python train.py --n_layer=10 --d_model=192 --n_head=3 --n_kv_head=3 --head_dim=64 --d_mlp=768 --vocab_size=4409 --activation="gelu" --norm="layernorm" --norm_place="pre" --norm_eps=1e-05 --positions="learned+rope" --rope_base=67300.0 --rope_fraction=0.25 --qk_norm=false --attn_scale=0.125 --bias="all" --tie_embeddings=false --parallel_block=true --init="trunc" --init_std_qkv=0.0442 --init_std_o=0.00989 --init_std_up=0.0442 --init_std_down=0.00494 --init_out_by_depth=true --optimizer="muon_variant" --lr=0.00192 --lr_mult_down=3.0 --beta1=0.95 --lr_head=0.00785 --warmup_steps=200 --schedule="wsd" --decay_fraction=0.376 --decay_shape="linear" --final_lr_fraction=0.0 --batch_tokens=32768 --seq_len=512 --doc_mask=true --train_tokens=136200000 --steps=4157 --dataset="wikipedia_en"
MLP neurons of a small language model. Each row is named by its layer, matrix (up: input weights) and neuron, and shows model dimensions 0-191. Each number is 128 + 32 x the weight over its row's rms, rounded and kept within 0 to 255. Numbers have three digits each.
After each neuron's rows, "fires after" lists the tokens most often just before its 100 highest values on Wikipedia text that the model never trained on.

L5.up49:147079165169121119118061186089113106132117099142081214117080153071096119068179088187072108139119065090168121077107106072132153115088154189133129150110121078122103095095172104120108093168143117086143125112149118194116146094151161131048092141121156130137104143102143175164107137139103128165125095128120168166102119128172183177096124159157111157105133128158092107135087147125127121104141098151166061182098177111142125149098129192111152126108154075135110125179174096135097169177094072078091140134116094184105125091115118112161150106161094082122110100098148099134121171166149107153
fires after: " (", " the", ",", "-", " by", " to"

L2.up427:147162151173102124097096122102127135140116029089118148118163185134070109107137092049154106179132133134065182158132189135143099136122090116165137130129174126168185168067073102097151089081141154108133100105111143144084160186081105145105098110186145115166093112129116176135103155107125142186155130164151133086103138093161122101167097123172073067106102155178139138174139128147092109127145149143194095137135133158113082066156121154082137091125079110131126116098136110181138110118131119138137205145137117164159089100094149169167178106068078144091138104121187150115133081127161162137
fires after: " and", " to", " were", " had"

L2.up369:131106135145148114136142154091102128175137149112103103125111072114164091118132130129175130136118129046143118159167185182123078106120088166112131126124183097179222167125104129145139141125122110114092099059152150139138095123112105083110109098129130142121143110097142111170106179131153079143219136058109144191096124153118059069070134151127087133187149133122167125145124101129160121184076206136216111154112076111135155164134109127163129108160080159080129167106122123126136139098177111144087121147126197153134157152098117156133162161136133108124178103074125123080138087117117085046
fires after: " |", " is", " Votes", " Candidate", " was", " had"

L6.up478:140096142147126178124138140167158127147168073122102137158144119170158133108090097125129151174136176153058124071090180102139098105148183084132148110127163115071182093153124124128139165146129115154167130135160088100139148169146129118106184115188142191116092131114169105153136105129133120078120182138096148113085178085123173152181153173155049110166153083137106171098091076125108146117166119059189113061163138163107122110076101102164124135139108062139153139088135136059161111096101121133174093140153119177148126121114133118058174069154140140215109145060144122101149121147109129144
fires after: " St", "c", "op", " Ad", "st", "ert"

L6.up455:138083162133085082089078143125128161117170136123159126102107124109105110147157115144122164164179111137145120143196096137163064099170148169148117171119128117184166104100118110159249057152165163113098113123115115130144118135105189114121120089126122133106163156115162107150099142079097111097138152100171107184089159152106120157123143144083126107146097111176097108118087136068103129119138136150081140097140096123118139075124157169152116110154158119157126071171188133141079114196154062081151124141202136193144131105111156166114104078186166161139087101147140093069076145132134132209
fires after: " ", " the", " a", " |", " The", " an"

L2.up209:148157138148152117147070116132093099106106144106178109137126124169140162123141115070130098114101123170104140117166199077147180124095143098118129140100148103127141124072099135129112123173217125135148134022103155087112107131123042090143179112197162137175117142118118093099115162112171081122120100114174188133129166053132137100183150125156109162155152160117156104168089075171112111169136161127116191154111094133059154129151121150087123112202114142177105127100130153156119153092055130097137136093067074105079117126129127071080084149190128111170123158146142141113135117145126140145
fires after: "-", " sim", " /", " rem"

L5.up126:121118150071155077112090098135167093117188173167142125158115093131110162114070158127142174140105087096169086148117143115115130144131110120154106216119153137145104153137142137059124140144145072141159161121103139150071083066135148147209108174107070097156122119105074144127103084130152061155059070110130167141128113133147158204103147124148123152169126086139078116163109155108135058166164112168162181100139041168115077128086150094106076101160140103060142137148124124167160166094127153111180155125163137111137146118070152151140141129124134118118148084123164137190116102169119098114
fires after: " one", " more", " an", ")", " a", " there"

L5.up82:124125140127095102116147140106070132130155138192169116162112155167132118176127109105157128175125148063156160120097148169127140100097060154070065134108096150110149138134128089150103122202185091133104122127137138160087165131147130134094088088143144109083145085164158114102136156145184094134115162136079212148109122136121148112131124110104154113120169090158093101133176082134135102201077183103175139168089202112110161199084170169129127085169147113126145140132106179064141109152103153103133102083065086080069111091173181094144143121084131129135094099089128169143148145176178129146
fires after: " the", " T", " a", " ", " We", "–"

L2.up667:149108196134175119103103089126146169154170118161121144117192167146145207116145135092117133129117155146143151095151138148125112100135132120062141103086074078122159148120118118097137104117081144131167084110142148148143056151173144136137103109087151059123121086122138164125130176131186158108152069086146176119142083164136177083123143090142132105146142092184202111164141121143130124088091147206083091153127153158128093142143155147101104107138124174127165190219173092123161112144184105169128129096100122079077140092049175104155133088097122095079125086148109162155115145117121084180
fires after: " to", " M", "-", " m", " the", " of"

L2.up227:114091126080146138196031116112177111104151140104120113149085093099117175165161099144144157103137169190150146150133139160141113085125103102124119172179188144163122119117097158183123120142132191160095103095138103097179155145102210157135164066126052117142127155156121185140133144154166164075132092120100189111114149156080108078117151144149102155164106139173141121116107116176095129157056119159164124092175095104082167133097108136133137075130094133083146198104117105110152170089108087128106175126154137092078079127129122157104096101123080150102073101131145083122142113147182153080
fires after: " the", "ong", " his", " The", " a"

L5.up459:104171123128056109153150091149146139164127086111130102151130139163102159087155139107112104092147099110104077100184146138111090125167173118138139112108128113138139099118121128101140158111122112185085151149153158111161182128184080160132086081123129138128056151164190116175164193096126060105168125115085102073186118088168133071149107116139155161096154125173136114142104088111080144114154165133150172100182093147086168163169075065103157164181109097159121147156133149083098138075139058120135123147097161146124131085139051114156191171121112060086110148099140099096182118115134140174
fires after: " |"

L2.up533:126129132096099100093094097067136104081087077123154170137099082124091118111151068123096135124115144151148124171110102113140124181100137112162085155164136149123117130106157138093162182104118141095103129103132034071120103119130101131152111131104115145149182194179101099113072127137189119164141128096136099152188162115175164150108125156196136100129128129172146116159188111142120173115162176114179142167177138175108120135078072088136185153141101062177137104104151144119110100123139127168146095194147161132134136122055124173182152079151190154152081161120152105099073064098112125083
fires after: "20", "19"

L6.up619:155164164111104141055141141117096145146118084149156052096093160129149146135166195152113110096126141130102097148110155134180158120117128133145127137130125146143122166091130109117102089132155137205189124152144122173142123114119154111153166122101104202169172143095092097103095111142075084111103154109117121148095141115093115170156074091093120143137157149045172084109161122101149174138058118165152189162179135116092164173125094149144137095116093138158180084145075141132133142106229098121173144112160089140151127113121083122108125119140098192128123138086172122009079124131115157171
fires after: " the", " P", "'s", " his", " N", " a"

L5.up543:136123122135131140154172142112079107125066140127139131100113150111161095138105091136132119143075122102116186095096143124136125055119142178092123122097163141067224116129155146070104087079108173161120090156117163107172146109133064116184099122145154122130112063095164149117091106146188087130135064147131126135120141090089124135082092201126149137154180126159126153133141138159171088084154054144132164167129150124076147152084138161073095164111144163063140120142149165108093095142106142094140155115121163133162123203154139066091084114188138097197087068121105132081164119112163155148
fires after: " h", " dem", "–", " ph", " w", "-"

L2.up459:168075091159121097120129150056156090130135085144131132110101106133166151118132157071115116095120130177111125122180141099102138178161188149082083120103155119164103145107121081071122061112134169118129077142179173103071182118176110131099187123107150110102142149140134117108150142192100083086144209095136146083106117088204139161068130150140120170147126138091164165163157164106124160120093128138182122146178122142147139078089161112147077122088073128138129184145132113148157120181143177171109118095122107132148106077099147053088104189107143101123099127121093164077088115130122108193
fires after: "20", ")\n", "80", " v"

L2.up464:109170182154128113117112117148117183130132116120169130125134178112133162146128074144149133110136193080107169132106066131114066031181107162106164158116149133133148108156151097189108092159133114093102130136102183200110139118147113148138146153147163123147082201133168051121153109123103114089094137129192132127110137142128110162130098124124217132136115094111176063139096108136094132115120082145123151130140149132145113094118132150087149131128078099114164157129142063078205203097104147140140155135111116089152106096096069103106124066174079078077140115104200134166104163158077138118
fires after: " ", " hel", " votes", " death", " earn"

L6.up698:184191131139140098150085151133086079105181100182140115087147131101098082065164142176105215094150156093088080118151078168161145101145099157186068125096119111115089093138105131141133157144144117197130084138126115106128124136168132138120135098099140167128130149079136093154168138097149146150119093155139107148109135097155141204166109164117127191186114116127183175129086147110055136169108186173106109111118077120114132136190095184077097099146140150146170103077095110164114169102086110181177123095141160133102098092169111137130121151134148081098152095075133160080122133099113177136
fires after: " ", " g"

L6.up54:137130129174108114095176181157100194124151152193148102132093156057107146140157118107119082101195129114092049141163120123104117091144070130150177151101112135173151136148131137114140148076090102171144117135078121209139094120125160172112138184120128147084132093173094148093158179135142097070135125075084132112157161160092219141141108213105147137109115125108162136111147129087134084165159144142117093128100150133094136127104146100085098121117110131092151112122148100086098153155097164159099141178113143139162113055165197129154138089113131111122137211150102158105117112045150159085
fires after: " ", " on"

L2.up151:094085073149139132109161091080141104214129117106197107140146152127102151121144121140122127146155121151107129102147167149089133156154127126143107167086157129124103158157177169137133157119127171126167160096126138112119163064115117206146106148086204128097110101209096069102147100116120139121145113097062072140115123125112153121122111148113113180167149080114129112146167084149094155168115166106125123111153114148088174122158156107157142096127180080152139174111096043090108111152094122144199067161101139080114068160104119100157137176080097149048170105156162115136126063116177186140
fires after: " ro", " the", " t", " Pos", " sh"

L6.up149:137113078108173145080107108157153174123102193147194108126081209185089107108121178116156134120091179115078093137131160181142119074144100109113145133138136114061140106143106082095113147114063088109148088175122119141093123033158124163114117137101083119185093127145128126133152168117118121126129146153109109113112139146135164131144158103151074165107167113132100090081135174111149096124087169145123086079160115162130217126151116172098163143114101174125124165137079177099130104121119156101082122135089130106122179178118210201113111071157139120106141113133152119063094117181135182132
fires after: " the", " its", " a", "'s"

L6.up426:129073122125091081131095109161127104180120117083138115080122066096083079167091138161149111160133117122154203093131151084156155118085122163200197091110129097128101154099200117146138120099128090112117076136114121139137069154140138151106134083124106157065125126100117187092135188131148119141166126127126206119118154143099118140127062128168095140119130114096162142224110075084105109199083145142171146105164095144129118204134130109136111133177100107109073108145118115124190091096103114160115148148164173130095147129093165072141086118168100142132177123125086156081177081138094104134
fires after: " |\n", " par", " con", "ian"

L2.up188:135036164100103071077084130098105135152105127118139089186102148105099175144064190150134127141089138135143127127123166114109162124140091156121122134161160128194148164100136117136211102119099106121121066179143211182147163146112123177134138151169206116098114140145133087080097106130128121166128148126136076189145068151116120151119148083103141117138149139105136132137139081136170137086089104117061138133110083129092118131177075135139103090121103147185123129135087139137116137148137138071159158114166113123082190177104176104149104119136123145095106099142200091054036118103141122110
fires after: " ", " the", " The", " (", " May"

L2.up318:119166122177108149107112151100180121100124141161120138110116096106099066093130142108146168168098094060077124195122120071164120173141160145133097103105150100137174159130133121089092085116162143123062119174176170117081125097054072184134099217150131102102157145107141165095132166107105113156139158170159132101078089092130157141115092119171117131156080166089126072124108156118086185092115136122137114158173159100109149151120117160141121109079211157097147129083093091091095141154118127115105170127156063154111094132179111157119148066083169115151119108127106159118094111200137124194
fires after: " and", " "

L2.up383:126115106120135137069159168111156124162136104108141107171138162072134164117155173091152092078124144114200113093096176141139144102129048127081148123111113106175123128174125111169195144065144136148079149148138191104112124127158150131094146168145083152089098167169128151185127204145172106112110149153100169071166165136106159127147111079151107165193153125113124060149102170155103061060055119108086124121126079143037145081129161115120159127113120093115164073156110147129108130136104146215117111145131135082076121097112133110082117148141156136174107107103132111117159082149139143143
fires after: " ", " the"

L2.up26:077134175163162106139155146142130138109078099132102130105150127093046130102147062109143139194120074131172094133143145143154136098209131123125072125143097112129118106085182108143144099126187148165181101153076165154148130123108094168141138109125086125089121111160149142100104171111116124140156165156169095095165154141111141115160121118115062137055160109133123087153118162125067140091158099124141143138206164131137157087140134139078152153174123102153049141110093107188078074192157110059164156065161163122074132138127099105150159180144105124142133072157071084143159121108094107162
fires after: ",", "j", ";", ":", " and", "/"

L2.up73:086119160064170136159123047145100140078107026111081199178097102106139097122149102077087121188195113135161126112137129160098147091155107122144082187175126132054117105187103104104147050133102138071124124116134129121197091106169154166117143159187152105115153130087133147125084176149127076098149154096119175107165104150106153065161115111185131156140119122129164135108100155118124137138152156150146169178154106073136106177144145110155143127108142129111150190180149072138151137168134100120115092128151146144152121144129099091131086139151166176178107147126119093150081162084136123152
fires after: "19", "18", "D"

L2.up55:134120181151150176188116088152104082160129129138147084169108156139086141063078093106106166132064153084094094098103151137149127095146128100091146108157085131160137118092116128063096127125135161152145114100135112081107175085119099153159181091177113103121136173103103176174163177107156095169156110072124167118122142086176131080102185133110124122130167061149177147134187122147127104165081083142118158151077112204125122136071126083177115151101162124107150162139109108136177117102127176152162146103110160097158105126181102044087076166111082179123153117136150146109187140099143164111
fires after: "-", " the", "ip", " Anth", " T", "m"

L2.up458:166136153111189081097118177126092106093161143144057168112029127160124087151104151120148130128108146109185144184178140108124112106140094094117106110151120127099144149184091065088148099202132123109111179144129122093153150132165104171078115154162117137150117116159156174158092094110108161125134103084087152162072018131122148137124111113154141102123121107101127171177039104197153136133107155145173183132103082129152109076083130148117098136133080147149129151205135151152134103117045136098185132153153100118143145166143201141110173122127118117153125094114149144104117118161094132106
fires after: " one", " Port", " is", " a", " he"

L5.up291:092200158105110162154119177099070175175133122136145167149185163143094109134122139169078137088130129103146145110128116089156108129028102112113106174053095174114096094135078107096104095134145154134160106163163168153128119124124126119155120071076072117103160152142189101104137117133090108128111103130117139116178135177086162141084118197160158085169134093140112111062139131097088141113075159097154167174156099095145112109099152193088155143081106146174096171152121109126137150094125126155197125204119140147109102179116154166191165108151175112112141196087118135152108151144129094132
fires after: " ", " B", " $", " O", " o"

L2.up125:093111091163171106132103098086130147109146124150125085095129150111092104126164044180149144141119126086172085050118159108122102068128092080124121201119112123098097117135150137149107129127136206123095126165161095134057134115095152109116155168141152138114133139068148095049154103120131139081184107148136086102099179189168172127143101160098157095122105146137191076071124115130156099076091150125072189137083156090149117167140093121111101169181106154183077104180131142134135136144172113129105153165124137210141174120115077109118149112116159084121139117167097125116134179148185105135
fires after: " in", " announced", " joined", " of", " won", " made"

L6.up460:161090148115114177098122098152164098108155123116121168082104148179111165117080056119161155097139169088102131140107141140140135109098152116155106194173136136141102167108146107157120091109107129157144175128057097130116195131091075193075108160129090131096119045174184134153168115118190108152138093178131159102157118091155132150107055105176171110142077129109134122083131117121114096113108166174142154124189075073127131123110103152136182095070127084164142130153079172056153064123141129165117125173149161097100115112188144128170103116138117145188101113125188082115150158111123124154
fires after: "19", "20", " ", "18"

L6.up339:118153177082116138184119158116161125069126105105084134119127110118134168143158177137100155176082087158154144077149081231135175157117116137058141139131083070096108113144146128165128166112081157083156132119127103198128045123110142214114099089109135135134153086079183133170128136143083160146149110161155203140144178173101138129124098128063162150131116140112176114111140074022123124121116157137084114141113155133054115088133120134146150141144095095140160131163156141165114162138089105114096146160166094107156104116109094118173167080152139086126095128140165114118125087109172151146
fires after: " R", " A", " e", "ac", " Az", " an"

L5.up667:215142188156175097166132145134122123146104115075156091129195120199173101116122108115050117105138160177179139104122140121085142120091120125089174091054165182131118116147162103142071151114150157162165084139112137139078141124136109088149172099135166145134100119128158149124117159101139117148184122167136155145091120176074144110090117129163114087173117107105133048166145111130127119138189063124126094182098120144079163132134093138131091110144118166104129188143056168133080087129137122091073148142080108120141162114057130091122103115185110163176171123103105080087141123133130175162
fires after: " |", " Ad", " ad", " cont", " per"

L6.up89:131125128154138101055164107144041124160126087161149105181106188131141139038159093088139073130177107115087174098140112164101171109070110123128152168092102148137141083113061146157170107073156185136105132128112104129104162150130164155092130126134120140107098150166121091128137181146112116122168142110115087175122144113118120177080103153201132181158188144108158124152128101108126126115108119039110127142152104122082101175097128150163175100096104117157125140132140118084189122132106179095089115149128169132092197133109167076160095122182136151082144142147128125093227148168156138140
fires after: "|", " |", "\n", " hold", " votes", ";"

L5.up89:180109104117127069130144125130111129174162129154107124163126133169120154101120126146074175133104160133088141147096094170127087067158157093096101151159191114106139159171097089135126155140148074179141135139131102134163124136099156140155137113116063164087097116146086031153146110151183159117133112113150131144086118054206121114133124133147141042113158111100152099148106144153165101117094107174117128158165131173137038119118074167155172112107112081093147113132189145124089166147100082127123137093189121105119088115098183069205125174123180084124120162114148143163139084080132158167
fires after: " T", " Bar", " b", " dou", "ar", " t"